From a checkpoint of a small transformer trained on Wikipedia.
Size: 13 layers, width 224, 3 heads of 64 (1 for keys and values), vocabulary 689.
Architecture: LayerNorm before each block, normalized queries and keys.
Training: a variant of Adam for these matrices, 7915 steps.
MLP neurons of a small language model. Each row is named by its layer, matrix (up: input weights) and neuron, and shows model dimensions 128-191. Each number is 128 + 24 x the weight over its row's rms, rounded and kept within 0 to 255.
After each neuron's rows, "fires on" lists the tokens most often at its 100 highest values on Wikipedia text that the model never trained on.

L5.up424 [128 119 144  87 138 124 129 151 130 120 119 116 150 132  87 119 140 133 146  87 167 114 105 104 104  96 150  94 138 105 126 128 136  80 136 102 140 141 135 182 103 144 156 110 142 108  94 133  89 119 134 151  90 115 119 134 131 131 141 178 151 169 144 120]
fires on: " m", "n", "th", "g", "m", "c"

L5.up296 [144 106 176 101 153 131 189 167 128 137 104 129 134 123  87 107 119 144 135 137 104 102 129 115 173 104  75 107 130 132 140 125 167 133 131 101 153 141 161 149 132 125 161 126 106 114  83 126 110 131 140 139 134  82 157 102 151 132 150 132 102 151 154 100]
fires on: "is", "ar", "er", "ep", "at"

L6.up163 [109 130 117 149 127 126 129  96 108 140 131 118  90 142  99  91 141 123 142 124 132 136 166 106 175 101 159 136 157 112 172 107 146 124 150 106 136 133  74 138 167 120 132 160 118 113 150 133 103 119 124  99 129 125 122  92 129 144 136 153 152 153 150 154]
fires on: "an", "e", "s", "z", "i"

L2.up721 [124 116 133 130 139 117 165 109 141 169 141 116 127 147 106 118 130 139 121 154 159 105 140 124 111 114 130 133 118  78 148 130 124 122  94 123 126  84  91 143  70 129 125 195 102 151 140 100  82 117 104 129 121  99 123  86  95  66 121 136 100 109 159 111]
fires on: "o", "os", "im", " K", "ar", "om"

L8.up100 [133  99 130 163  75 138 139  90 117 118 127 122  85 126 158 148 116 149 172 158 113 112 127 130 144 139  96 133 121 150 163 123 139 141 108 117  72 110 112 164 119 142 147 106 147 121 123 115 107 170 101 125 152 145 163 125  98 154 161 168 122 189 164 131]
fires on: "b", "il", "k", "en", "orm", "an"

L9.up25 [ 81 132 114 156 102 148 137 160 101 141 157 138  69 138 116 114 132 124 144 144 109  98 173 118 111 113 123 108 164 120 137 120 110 111 140 140 131  98 149 114 161 128 127 130 162 145 126  95  99 165 110  62 148  73 112 127 134 119 146 158  85 127 124 137]
fires on: "it", "ran", "y", "our", "ri", "r"

L4.up736 [107 143  87 123 117 154 144 137 150 121 115 101 145 109 110 116 127 143 135  97 160 146 120 135  93  92 169 130 132  92 126 146  80 136 164 139 115 114 101 163 156 119 128 171 150 131 125 128 116 114 109 134 117 102 147 140 103 120 145 167 126 154  94 155]
fires on: "ter", "ain", "7", "il", "0", "ent"

L2.up637 [110 136 182 141 135 148 155 133 140 153 180 118  97  74 134  94 139 142 138 163  88 121 103 133 177  96 155 132 150 137  99 148 155 156  91 112 107 134 119 160 143 102 160 120 109 113 138 102 125 102 120 142 160 107 167 123 110  80 126 132 112 121 145 191]
fires on: " of", ",", "y", "ly", ".", "ed"

L2.up124 [139 143 128 124 130 132 158 123 150 109 123 116 149 122 120  88 129 100 106 169 126 124 165 142  88 106 119 109 126 108  87 143  83 161 139 118 137 107 107 133 141 153 151 115  81 107 101 116 118 135  89 109 143 108 117 132 187 104 123 197 146 148 120 134]
fires on: "ave", " has", "ated", "}"

L2.up4 [120 136  83 124 115 139 137  79  96 140 143 120 107 120 115 142 106 140 129 122 118 126 121 135 135 192  95 115 124 139  88 149 130 188 106 148 130 126 113 141 115 116 111 118  98 119 161 115 102 149 118  70 148 109  94 128 136 107 168 140 130 150 124 137]
fires on: " |", " for", " in", " by", " from", ";"

L6.up772 [142 138 150 158 145 126 151 107  72  67 144 157 135 103 129  97 153 165 156 108 107 147 127  95 179 106 146 140 124 126 166 156 166 157  95  98  96  93 116 108 149 137 122  82 141 147 144 122  99  93 123 109 161 107 137 147 162 124 125 132 112 180 148  92]
fires on: "it", "h", "um", "e", "x", "00"

L2.up259 [111  84 120 133 114 150 162 118 110 133 147  63 117 139 177 116 137 151 159 131 144 106 137 152 154 204 129 136 107 157  95 110  97 169  93 109 117  96 138 151 138 120 149 111 109 113 141 112 113 132 100 117 164 148 161 127  94 114 129 118 133 132 121 112]
fires on: ",", " and", " or"

L8.up790 [128 131 113 178 178 115 130 132 107 109 145  80 117 118 144 121 119 159 101 148 153 133 129 141 129 132 114 147 155 156 132 109 143 133 122 167 159  50  73 182 105 111 145 115 148 106 116 104  85 112 144  53 149 123 147 123 103 110 107 101 157 148 115 114]
fires on: " B", "ion", " v", "er", " V", " R"

L5.up840 [131  85 108  98 140 130 128 110 143 102 124  71 112 146  72 165 170 136  98 130 159 114 136 146 102 113 153 124 104 110 164 152 141 124  90 143 106 128  93 144 139  86 121 180 123 134 156 110 107 144 105 172 100 151 160  74 132  80 119 155 136 110 102 174]
fires on: "en", "em", "v", "her", "m", "res"

L5.up211 [123  68 158 133  67 138  94 101 128 131  96 131 161  65 118 112 123 121  76 137 131 132 101 136 169 140  79 126 128 123 165 160 123 123  99 136  96 130 103 135 147 165 165 137 111 140 164 106 147 100 131 135 129 128 114 135  91 148 185 124 127 131 123 106]
fires on: "r", "em", "ant", "F", "f", "at"

L6.up810 [135 130 133 124 127 133 130 134 127 178 153 117 118  85 123  92 144 147 150 142 131 110 149 152 132 126 193 147 101  96 167 139 129 120 102 145 116 132 131 141 113  79 111 155 129  77 167 143 139  84 140 170 156 157 106 108 106 132 111  96 104 136 154  84]
fires on: "st", "ed", "le", "s", "or", "h"

L2.up582 [143 125 149  91 126 146  91 150 116 150 143 120  92 153 129 113 131 155 158 151 114 127  88 113 105  97 134 163  98 126 165 149 155 139 161  93 102 144 152 194 113 112 135 128 114 103 172  98 108 101 125 109 187  99 120 118 145 151 130 139 115 155 144 131]
fires on: "-", "g", "ed", "il", " st", " b"

L2.up813 [131 117  95 125 102 175 128 129 153 125 156  97 131  93 110  81 164 146 113 186  86 138 103 163 138 101 177 148 118 105  92 166 155 113 100 116 113 111 125 160 103 119 149 110 107  99 147  92 123  85 140 141 148 150 174 100 147 130 172 119 116 140 147 158]
fires on: "ing", " to", "ly", "y", "ed"

L2.up850 [119 187 172  87 101 125 120 140 137  82 151 132 112 128 116 122 142 119 127 156 144 151 118  97 105 146 152 105 109  95 161 137 172 172 153 162 115 128 122 128  98 143 128 125 144 110 122 123 122 113 107 164  94 146 111 117 145 120 140 156 125 166 176 146]
fires on: " and", "ac", "–", "ot", "."

L2.up69 [114 124 100 124 106 171 130 153 134 140 134 107 136 142 100  98 108 116 179 120 139  88 153 122 141 177  67 111 138 110 123 132 115 153 114 148 148 119 117 124 152 154  97 134 122 132 138 101 105 137 104 131 153  97 136  99  91  89 152 131 100 104 119 106]
fires on: ",", " in", " and", " |", " (", "'s"

L8.up273 [ 93 150 140 130  92 126 157 135 141 154 173 107 147 105 114 143 124 147 114 187 168 122 108 151 145 152 180 110 114 118 149 145 118 143 138 121 144  66 133 110 152  78 174 105 159 126 148 107 143 103 127 114 161 136 112 117 132 126 130 150 137 143 173 145]
fires on: "ur", "ri", "m", "ic", "im", "oc"

L5.up254 [121 129 118 120 140 138  92 170  87 151 130 124  91 114 118 140 153 151 119  98 132 116 135 125 128 161  99  91 129 120 150 153 133  90 163 157  97 133 155 141 137 123 173 111 150 141 171 105 111 111 127 136 113 157 154 151  85 153 136  95 121 132 142 139]
fires on: "S", "t", "it", "ed", "c", "ic"

L2.up750 [100 113 118  97 167 138 128 120  77  99 151  83 114 142 139 123 116 143 139 159 135  96 127 132 124 135 164 127 131 116 106 118  97 127  74 128 138 120 162 131 136 113 141 136 114 141 122 115 143 145 118 128 127 160 160 129  58  61 138 170 124 123  93 112]
fires on: " =\n\n", "===", ",", " |", " or", " ("

L5.up305 [128 101 134 136 110 137 157 166 101 120 104 137 105  99 116 125 127 101 130 124 150  88 154 108 128 135 153  94 128 132 114 138 115 149 126 135 116  82 170 123 155 101 159 140 160 143 153 106 116 182 112 157 140 127 152  99 162 126 155 159 118 145 151  99]
fires on: "it", "p", "y", "oc", "u"

L5.up107 [ 96 122 148  99  78 154 120 149 107  95 118  92 127 125 138 106 115 159 122 109 125 128 106 103  99 115 152  98 155 144 119 140 139 120 162 110 119 141 146 169  85 138 153  95 127 111 116 121 129 133 149  99 132 135 123 107 147 139 169 151  96 140 107 140]
fires on: "c", "f", " a", " ", "g", " of"

L2.up680 [106 150 106  92 107 140 170 138 100 108 137  91  96 122  73 109 134 122  92 177 131 115 120 123  92  95 127 172 100 137 141 159 110 100 107  90 149 146 155 130 119 139 155 164 112 117 121 118 100 145 125 110 106 136 116  96 130 123 130 138 100 144 128 115]
fires on: "en", " in", "ough", "in", "In", "out"

L2.up575 [ 85 154 118 114 133 109 137 168 109 105 132 131 121 125 137 152 145 136 109 188 132  73  99 121 123 133 152 112 121 147 171 166 128 127 135 133 138 110 134 144 124  98 144  96 109  98 128  67 108 120 117 129 120 138 114  81 153 127 136 125 102 162 164 144]
fires on: ":", "ul", "uc", "ap", "ang", "u"

L2.up233 [ 99 139  99  95 150 145 120 145 148 180 170 105  93 131  98 120 135 135 150 172 116 129 109 123 184  94 135 114  91 119 133 151 166 154 139 101 100 132 117 129 105 116 136 153 125 132 135 149 120 143 126 123 148 119 135 161 137 154 127 102 131 124 122 134]
fires on: " e", "b", " b", "pt", ",", "g"

L4.up783 [127  88 120 116 122 109 128 147 142 117 121 114  78 103 134 120 170 154 119 146 169 139 103 119 118 120  93  81 136 130 149 163 143 140 104 116 116 117 136 139  96 142 147 175 135 108 117  98 126 151 125 122  76 136 180 144  82 146 128 150 122 149 112 152]
fires on: "g", " v", "v", "l"

L4.up486 [115 117 173 126 109 140 145 105 140 166 120 128 146 139 100 100 111 119 149 123 105 130  82 160 111 128 134 136  86  90 100 178 122 132 164 106 125  79 153 127 112 117 146 129 111 120 143 124 106 122 123 148 121  76 127 135 132 106 114 132 138 118 137 107]
fires on: "y", "st", "m"

L6.up221 [118  87 191 124 153 170 140 127 105 118 143 100 114 139 127 136 148  91 154 108 128  81 110 139 155 124 146 110 162 111 127  98 155 178 145 157 141 108 107 137 143 122 169 136 122 121 147  87 117 118 120 100 131 114 150 124 122 111 115 152 155 153 168 164]
fires on: "2", "e", "ild", "ide", "ice"

L2.up314 [ 85 120 157  99 117  85 167 169 122 166 128 138 106  97 147 141 136 129 134 150 122 119 114  90 109 159  86  89 143  95 163 164 128 109 164  94 145 117 189  76 123 114 168 107 129 134 146 141 100 103 112 124 113  99 119 121  90 137 145 100 122 137 136 146]
fires on: "it", "oc"

L9.up773 [127 137 100 121  59 125  89 102  90 127 131 115  84 136 131  90 119 133 147 133 101 156 142 136 167 128 124 143 172 150 175 147 143 154 171 118 146 103  92 186 108 164 134 121 125 107 100  94 135 171 110 137 145  87 172 130 163 116 156 144 158 139 145 125]
fires on: "il", "l", "ct", "c", "us"

L5.up645 [101 152 131  96 101 136 103 128 112  72 185 109 112 141  82 105 133 122 123 118 110  97 163 160 165 129 136 164 117 127 126 112 131 127 111 150 116 116 114 148 129 109 148 121  55  83 139 153 105 141 131  89 130 123 153 133  84 145 130 104 137 135 150 208]
fires on: "m", "t", "av", "c", "ig", "an"

L9.up882 [129 119  98 110 128 140 134 100 127 127 134 145 109  94 122 135 172 144 129 125 103  97  82 125 122 123 125 128 135 100 132 116  87 134 156 132 105 121 120 136 157 126 148 152 111 118 133 155 121 141  89 105 132  97 160 131  81 104 150 121 113 141 110 126]
fires on: "5", "1", "7", "3", "0", "9"

L5.up539 [107 182 142 152 177 146 120 142 109 148 147 109 107 123 113 124 102 112 171 101 148  72 127 139 102 131 139 118  97 127 115 131 109 159 136 118  89 141 120 143 112 158 197 125 146  74 123 155 141 118 142 101 156 132 122 130 125 139  91 114 138 149 121 136]
fires on: "w", "m", "b", "-", "ro", "C"

L4.up549 [126 136  86 110 151 176 153 119  89 131 118  97 102 128 129  90 152 168 114 155 116  85 137 132 114 161 136 130 100 147 135 113 123 131 134 165 133 134 101 112 151 143 133 145 102 156 141 138 114 137 136 149 134 111 141 107 112  76 172 146 103 106 117  86]
fires on: "===", ",", " as", " rec", " C"

L8.up352 [146 101 152 150 167 151 116 111 136 118 132 123 105 141 133 138 105 150  99 141 170 104 113 139 132  91 188 123 130 152 174 175 152 107 132 138 114 162 131 146 123  69 173 129 175 137 116 130  90 121 124 175  87 139 133 135  88 117 153 139 118 137 172 107]
fires on: " an", " An"

L9.up749 [ 63 125 162 157  80 107 172 136 145 161 104 168 152 143 138 106 133 137 189 146 141  85 107 132 164 129 155 105 133 107 132 133 115 141  93 150 182 141 129 170 154 151 130 106 137 130 119 119 117 116 131 131 132 130 126  89 143 120 100 144  92 142 108 121]
fires on: "19", "m", "p", "ver", " ", "th"

L6.up613 [ 54 102 126 126 149 121 148 150 136 134 172  89 119 111 114 101 137 145 139 112 112 142 100 109 139  72 126 136  94 130 142 148 126 116 142 127  85  82 177 122 196 138 169 129 123 130 124 164 115 108 111 132 126 109 120 119 148  88 107 129 116 102 109 143]
fires on: "es", "C", "et", "ec", "D", "st"

L5.up834 [113 115 173 118 158 141 146 152 126 154 124 109 135  89 135 124 106 124 156 137 174 117 104 162 145 122 157 113 103 119 124 111 124 104 182 117  82 109 171 169  92 117 173  96 160 107 153 150 140  68 118 130 129 122 139 128 135 120  99 154 118 166 143 169]
fires on: "-", "th", "b", "ap", "al"

L9.up188 [115 129 138 118 130 140 126 139 150  97 120  82 100 126 119 159 125 158 108 141 149 128 109 122  79 126 105  94 125 129 127 205 165 169 162  97 159 156 164  99 186 139 114 133 155 140 144 123 108  87  96  90 103 156 142  94  98 151 121 125 107 105 144 104]
fires on: " the", "our", "t", "ult", " A", "g"

L8.up270 [140 120 128 124 141 141 116 147 143 115 224  75  92 118 127 110 186 186 111 102 116 123 130 107 106 158 132  84 141 100 123 163 138 150 138 149 113 102  88 141 159 127 147 137 129  92 131 139  99  99 125 136 143  98 169 103  79 110  98 113 140 108 153 114]
fires on: " c", "ed", " J", "om", "o"

L5.up810 [129 137  94 114 103 124  99 189 136 100 133  89 112 134 118 129 148 136 153 116 130 129 184  91 125 104 138 156 151 174 143 100 177 122 130 150 116 135 139 124 105 118 170 138 128 110 131 137 169 149 138 141 121 149 138  82 150 126 152 125 115 132 120 134]
fires on: "s", " of", " ", "n", "j", "-"

L8.up111 [131  97 131 129 108 164 100 122 134 138 134  72 140 140 165 149 100 150 126 123 158  80 158 170 115  78 113 153 127  93 137 178 104 120 112 123 128 149 131 112 126 120 186 159 110 166 127  94 102 128 109 175 111 115 159 143  69 111 121 115 143 137 169 155]
fires on: "m", " An", " an", "an"

L2.up54 [111 125 130 135  97 143 162 113 109 124 109 106 107 126 134  65 106 161 160 126 132 130 162 157 141 108 107 138 139 135 157 149 127 113 133 112 173 118 113 164 132 181 126  97 132 151 124  91 139 148 110 115 136 103 162 120  96 145 165 154 134 140 106 129]
fires on: "ile", " also", "il", "ost", "l", "ly"

L2.up245 [122 104 100 105 126 155  96 118  79 150 141  73 110 125 121  87 149 173 146 126 138 134 102 131 146 148 129 105 115 143 101 146 127 158 111 126 119 132 129 160 153 121 119 143 139 123 116 108 137 148 144  92 143 117 167 159 109  72 190 127 154 151 133 134]
fires on: " of", ",", " (", "B", "il"

L8.up132 [153 154 139 154 185 132 119 104  82 130 134 125 101 108 124 128 122 152  90 126 127 127 169 132 187  98 130 161 112 130 111 127 113 123 133 160 102  79  84 116 158 195 143 112 137 132  87 130 121 107 156 122 144  82 116 133 144 104 164 115 143 147  77  98]
fires on: " (", " V", ".", ",", " B"

L5.up127 [107 132  94 116 134 118 113 127 145 115 113 110 143  86  83  60 147 158 138 113 131 138 136 163 123 116 144 117  95 123 161 142 170  90 113 115 100 114 152 169 110  89 114  92 119 101 176 129  98  85 142 119 130 118 153 117 179 115 122  69 141 168 104 119]
fires on: " al", "p", "ed", "th", "s", "ce"

L8.up382 [110  84 112 151  89 122 137 112  90 125 177 121 153 101 117 124 128 128 120 128 150 128 153 116 174 137 144 128 135 136 121 110 117 115  95 137 106  70 111 153 132 117 150 131  84  87 115 123 133 106  73 129 142 139 162 129 139 139 142 155 140 165 127 137]
fires on: "er", "m", "v", "h", "or", "t"

L9.up449 [107 106 143 163 134 108 185 156  84 139 183 119 147 126  94 138 113 136 131 142 175 125  96 152 147 145 156 135 101  95 161 118 103 142 138 117 134  60 113 155 174 140 144 137 130 116 112 115 109 128  84 133 131 143 141 125 134 127 151 149 114 115 158  93]
fires on: "f", "m", "er", "im", "g", "r"

L2.up578 [128 140 149 119 159 128 158 137 125 153 122 133 110 152  95 134 118  89 133 131 175 109 142 129 102 146 152 170 111 169  88 116  78 112 110 142 160 117 187 121 126 116 164 151 115 118 114 110  76 141 126 124 113 140 126  86 108 105 156 198 113 145 112 110]
fires on: " In", "id", "n", "in", "In"

L4.up760 [101 137 126 124 119 141 138 153 155 103 117 112 115 126  80 159 158 153 138  98 184 114  94 129 131 100 148  74 136 120 127 158 185 121 146 139 101 167  96 186  83 101 154 127 156  69 130  85 151 148 108 116 124 122 149 144 122 148 135 156 118 169 157 153]
fires on: " ", "th", "g", " m", "k", "am"

L5.up453 [143 121 142 123 121 141 141 124  95 122 155 106 131 144 133 110 151 131 160 128 108 112  91 137 160 100 146 159 122 151 104 123 139 162 105 133 100  88 118 131 173 121 150  92 155 140 113  81 105 109 142  92 145  84 161 118 159 134 132 125 123 138 162 114]
fires on: "im", "e", "z"

L9.up714 [109  66 143  98 126 100 151 168 135 133  74  86 128  87  97 157 158 121 104 116 147  99 125 141 156 131 169 127 111 130 158 141 134 141 122 110 170 114 117 160 123 141 171 158 133  62  76  94 114 151 113 126  90 140 144 162 169 136 154 162 169 140 148 109]
fires on: "m", "g", "ec", "it"

L9.up407 [156 112 175  97 106 190 159 171 144 135 125  88 108  97 103 136 133 129 142 121 120 106 116 101 103 134 167 133 130 110 145 153 168 108 182 121 128 123 100 152 149 165 146 147 181 122 119  93 140 130 130 131 132 169 105 102  68 141 141 120 159 139 155 119]
fires on: "ic", "al", "or", "ar", "ther", "og"

L8.up873 [144 130 118  98 127 170 136  80 144 125 144 110 149 141 145 114 139 173 139 154 172 113 151 156 109 108 139 112 156 138 173 195 101 143 104 149  87 153 101 133 115  94 110 158 166 106 146  90 111 138 100 143  83 154 137 134  77 141 123 143 149 118 138 141]
fires on: " an", " part", "om", "rom", "an"

L2.up146 [ 99 132 101 125 119 172 142 111 110 141 144 122 146 159 131 121  91 144 118 109 141 134 139 110 136 111  83 105 148 109  99 141 134 137 107 101 166 136 117 128 136 118 114 132 150  82 128 118 133 147 112  91 160  73 119 125 103 103 143 149 105 111 116 123]
fires on: " in", " at", " for", "ool", " b", " and"

L9.up647 [ 61 139 147 146 113 120  85 129 134 110 130 139 133  99 134 146 157 154 122 108 148 113 100 124 104 110 103 151 117 146 149 191 152 153 111  87 129 149 141 166 122 149 140 173 142 114 120  61 134 134 136 127 100 123 142 102 116 144 114 118 110 167  94 156]
fires on: "g", "t", "er", "l", "om", "le"

L2.up523 [126 173 120 112 140 126 119 126 132 121 127 127 152 147 100 134 151 116 123 189 111 134 123 116  92 139 149 128 110  80 119 128 104 182 129 106  90 123 101 166 110 120 167 118 139  71 100 139 103 118 133 146 138 153 130 143 134 139 113 143 117 141 134 145]
fires on: " and", "in", " He", "e", "ac", "or"

L4.up368 [144 111  68 134 156 159 105 120 117 176 111 154 144 112  92  78 143 135 161 109 139 108  78 152 133 117 171  80 133 101 149  83 163  96 145 100 159  94 176 147  90 129 134 138 114 112 172  99 100 110 132 120 165 117 121 103 122 115 156  73 112 117 161 145]
fires on: "ate", "ight", "ess", "ce", "p"

L5.up95 [102  98 105 163 104 163 131 108 127 124 128 129 129  96  81 142 143 119 100 173 113  96 133 167 118 112 178 123 143 142  79 146 137 133 113 103 149  95 113 149 148 129 143  99 110 124 138 146 117 119 135  92 146  98 166 129 127 125 110 135  67 130 127 114]
fires on: "e", "y", "on", "t", "ce", "ou"

L5.up55 [101  68 132 129 121 165 139 140  83 109 145 121 125  90 109 144  95 129 147 151 111  85  98 126 155 148 179 118 108  93 186 122 125 128 109 140  96 124 175 165 146 103 157 113 172 150 116 116  90 159 143 186 163 119 125 122 142 140 165 136 121 141  97 134]
fires on: "or", "ther", "ir", "ond", "al"

L8.up224 [107  53 144 110 102 138 119 172 132 145 142 117 161 113 113 129 141 146 122  94 124  74 167 136  99  94 172 138 137 127 128 149 166 138 123  89 136 133 108 184 104 134 122 147 137  91 101  93 130 124 121 121 121 140 145 116 128  99 128 161 127 151 112 111]
fires on: "t", "m", "c", "h", "g"

L5.up170 [ 88 107 141 111 144 155 130  86 116  88 118 143 125 135 138 165 180 158  88 176 152 133 119 146 107  79 127 130 136 122 147 156 150 146 116 147 137 200  76 148 132 102 157 129 131  57 124 110 104 140 132 154 120 139 137 126 128 136 151 166 159 135 139 166]
fires on: "l", "v", "op", "en", "te", "ac"

L8.up347 [108 131 118 157 112 126 141 173 122 157 130 100 112 109  86 128 114 113 137 107 150 107 110 132 114 139 165 141 140  81 137 119 151 164 110 157 139  70 129 146 113 142 134 147 118 148 139 106 113 109 139 141  97 136 158 116 117 131 165 130 116 131 143 122]
fires on: "h", "ond", "m", "M", "er", " M"

L5.up14 [116 126 139 147 104 144 108 139 130 149 126 148 135 119 114 108 104  92 117 146 152 100 111 152 138 121  68 147 126 123 166 136 143 178 130 127 141 126 145 148 119 163 144 139  99 116 150 102 156 124 125 151 109 148 101 117 121 113 146 132 141 164 102 133]
fires on: "ab", "f", "F", "ar", "tern"

L8.up452 [111  80  96 122  94 159 137 103  56 141  90 105 127  83 120 117 144 138 180 139 131 100  98 128 160 124 124 125 151 121  97 122 119 151 174 161 123 178 129 129 146 163 138 141 134 157 146 124 126 129  91 147 127 109 125 130  71 114 149 169 138 139 158 102]
fires on: "m", "r", "a", "N", "G", "p"

L2.up363 [ 92 112 141 101 148 137 110 171 119 118 123 119 107 115 150 105 110 104 160 152 144  92 153 122 113 136  95 119  78 137 128 175 109 122 137 142 106  99 180 141 156 173 112 118 167 139 140 115 106 122 109 131 127 112 156 131 103 134 131  97 138 146 127 120]
fires on: "The", " Th", "h", "19"

L9.up99 [113 129 142 149 134 131 107 119 119 130 142 151 154 132 120 129 126 173 167 111 178  86  92 135 122  86 140 139  99 108 106 163 137 135 112 143 120  89  85 127 157 112 105 114 137 143 157  71 119 120 136  99 130 122 163 126  93 113 107 137 124 137 146  96]
fires on: "p", "ak", "a", " S", "ers"

L9.up275 [132 119 119 121 110 151 133  93 130 149 104 123 104 125 101 106 129 185 157 135 107 106 105 159 130 129 140  94  91  94 140 164 100 143  75 127 138 142 146 137 121 120 127 122  98 125 164 123 130 138 110 103 165 148 116 141  91  93 136 113 117 167 123 146]
fires on: "ed", "ated", " |", "le", "ased", "ied"

L8.up506 [ 93 137 148  85  97 147 153 129 120 143  92 141 152 119 113 135 100  91 146 148 119  83 118 112 130 152 127 116  95 122 148 164 128 136 153 178  96 145 160 142 117 158 144 126 183 143 134 114 145 130 150 166 125 131 123 104 106 145 151 155 130 124 126 122]
fires on: "al", "inal", "19"

L9.up207 [102 129 133 121 129 126 164 142 111 124 191 121  67 123 107 144 138 127 169 137 101 143 130 140 143 114 176 104 162 121 117 195 110 163 173 128 125 134 119  91 118 135 127 168 150 131 135 130 169 153  97 111 138  90  83 145 132 139 216 130 143 136 101 132]
fires on: "r", "i", "p", "f", "et"

L2.up341 [ 90 137  86  74  81 131 104 150  99 121 165 118 140 152 128 114 165 132 126 127  85  83  99 127 143 108 138 139 107 142 118 156 129 140 118 115  97 125 145 132 114 123 158 128 129 101 134 170 123 100 137  93 125 126 173 166 147 109 119 149 142 126 185 169]
fires on: "st", " St", "t", "c", "et", "m"

L2.up299 [ 91 118 189 101 141 124 141 121 161 172 118 117 140 127 138 122 153 154 135  89 121 115 120 135 163 180 154 112  79 135  87 178 127 132 145  79 127 112 163 141 117 109 146 159 113 126 103 152 104  82 140 136 129  92 135 131 148 113 118 171 126 140 159 116]
fires on: "o", "t", "e", "st", "y", "te"

L9.up481 [ 92 108 120 145 121 137 124  91 118  85 162 105  54 115 123 156 113 117 152 128  83 153 137 162 159 131 132 136 119 163 134 120 131 101 142 130  97 133 107 150 126 135 133 125 123 111 120 105 126 151 100 146 128 121 202 145 121 152 133  80 108 128 170 134]
fires on: "il", "l", "an", "el", " R", " l"

L4.up894 [ 70 124 142 112 137 126 146  95 128 108 144 128  93 121 121 133 161 154 155 131 138 110 122 126 144  99  96 120 187 123 132 143 149  84 158 129 109 164 122 134 128 100 132 157 160  94 163 111 131 156 131  64  93 129  85 112 152 148 162 137 146 111 131 133]
fires on: "i", "f", "u", "port", " G"

L8.up3 [130 136 137 128 143 160 113  94  87 129 129 113  96 107 126 120 124 107 134 143 163 111 165 145 143 178 130 119 146 108 121 190 136 115 121 147 125 133 101 121 113 114 160 129 137  68 125 148 129  68 102 135 163 138 111 111  88 147  87 100 145 133 120 101]
fires on: "y", "ud", "i", "b", "I", "m"

L9.up348 [167 120 120 151 109 145 146 132 119 160  95 111 151  98 126 119 111 122 136 136 121 150 121 149 130 139 106 112  99 106 214 146 120 132 153 173 114 135 150 140 152 118 159 133 183 123 132  91 126 159  92 134 101 134 139 112 124 144 137 151 151 110 141 126]
fires on: " first", "ar", "ion", "ial", "al", "ant"

L5.up600 [111 124 145 145 116 119 161 154 124 185 118 102 123 136  91 121 139 141 146 125 159  98 160  76 117 129 190 153 175  84 162 129 126 142 156 122 146 121 123 191 151 140 149 137 133 166 129  89 107  87  91 144 141 113 133 117 137 115 107 142 132 128 118 124]
fires on: "ly", "ver", "k", "\"", "m"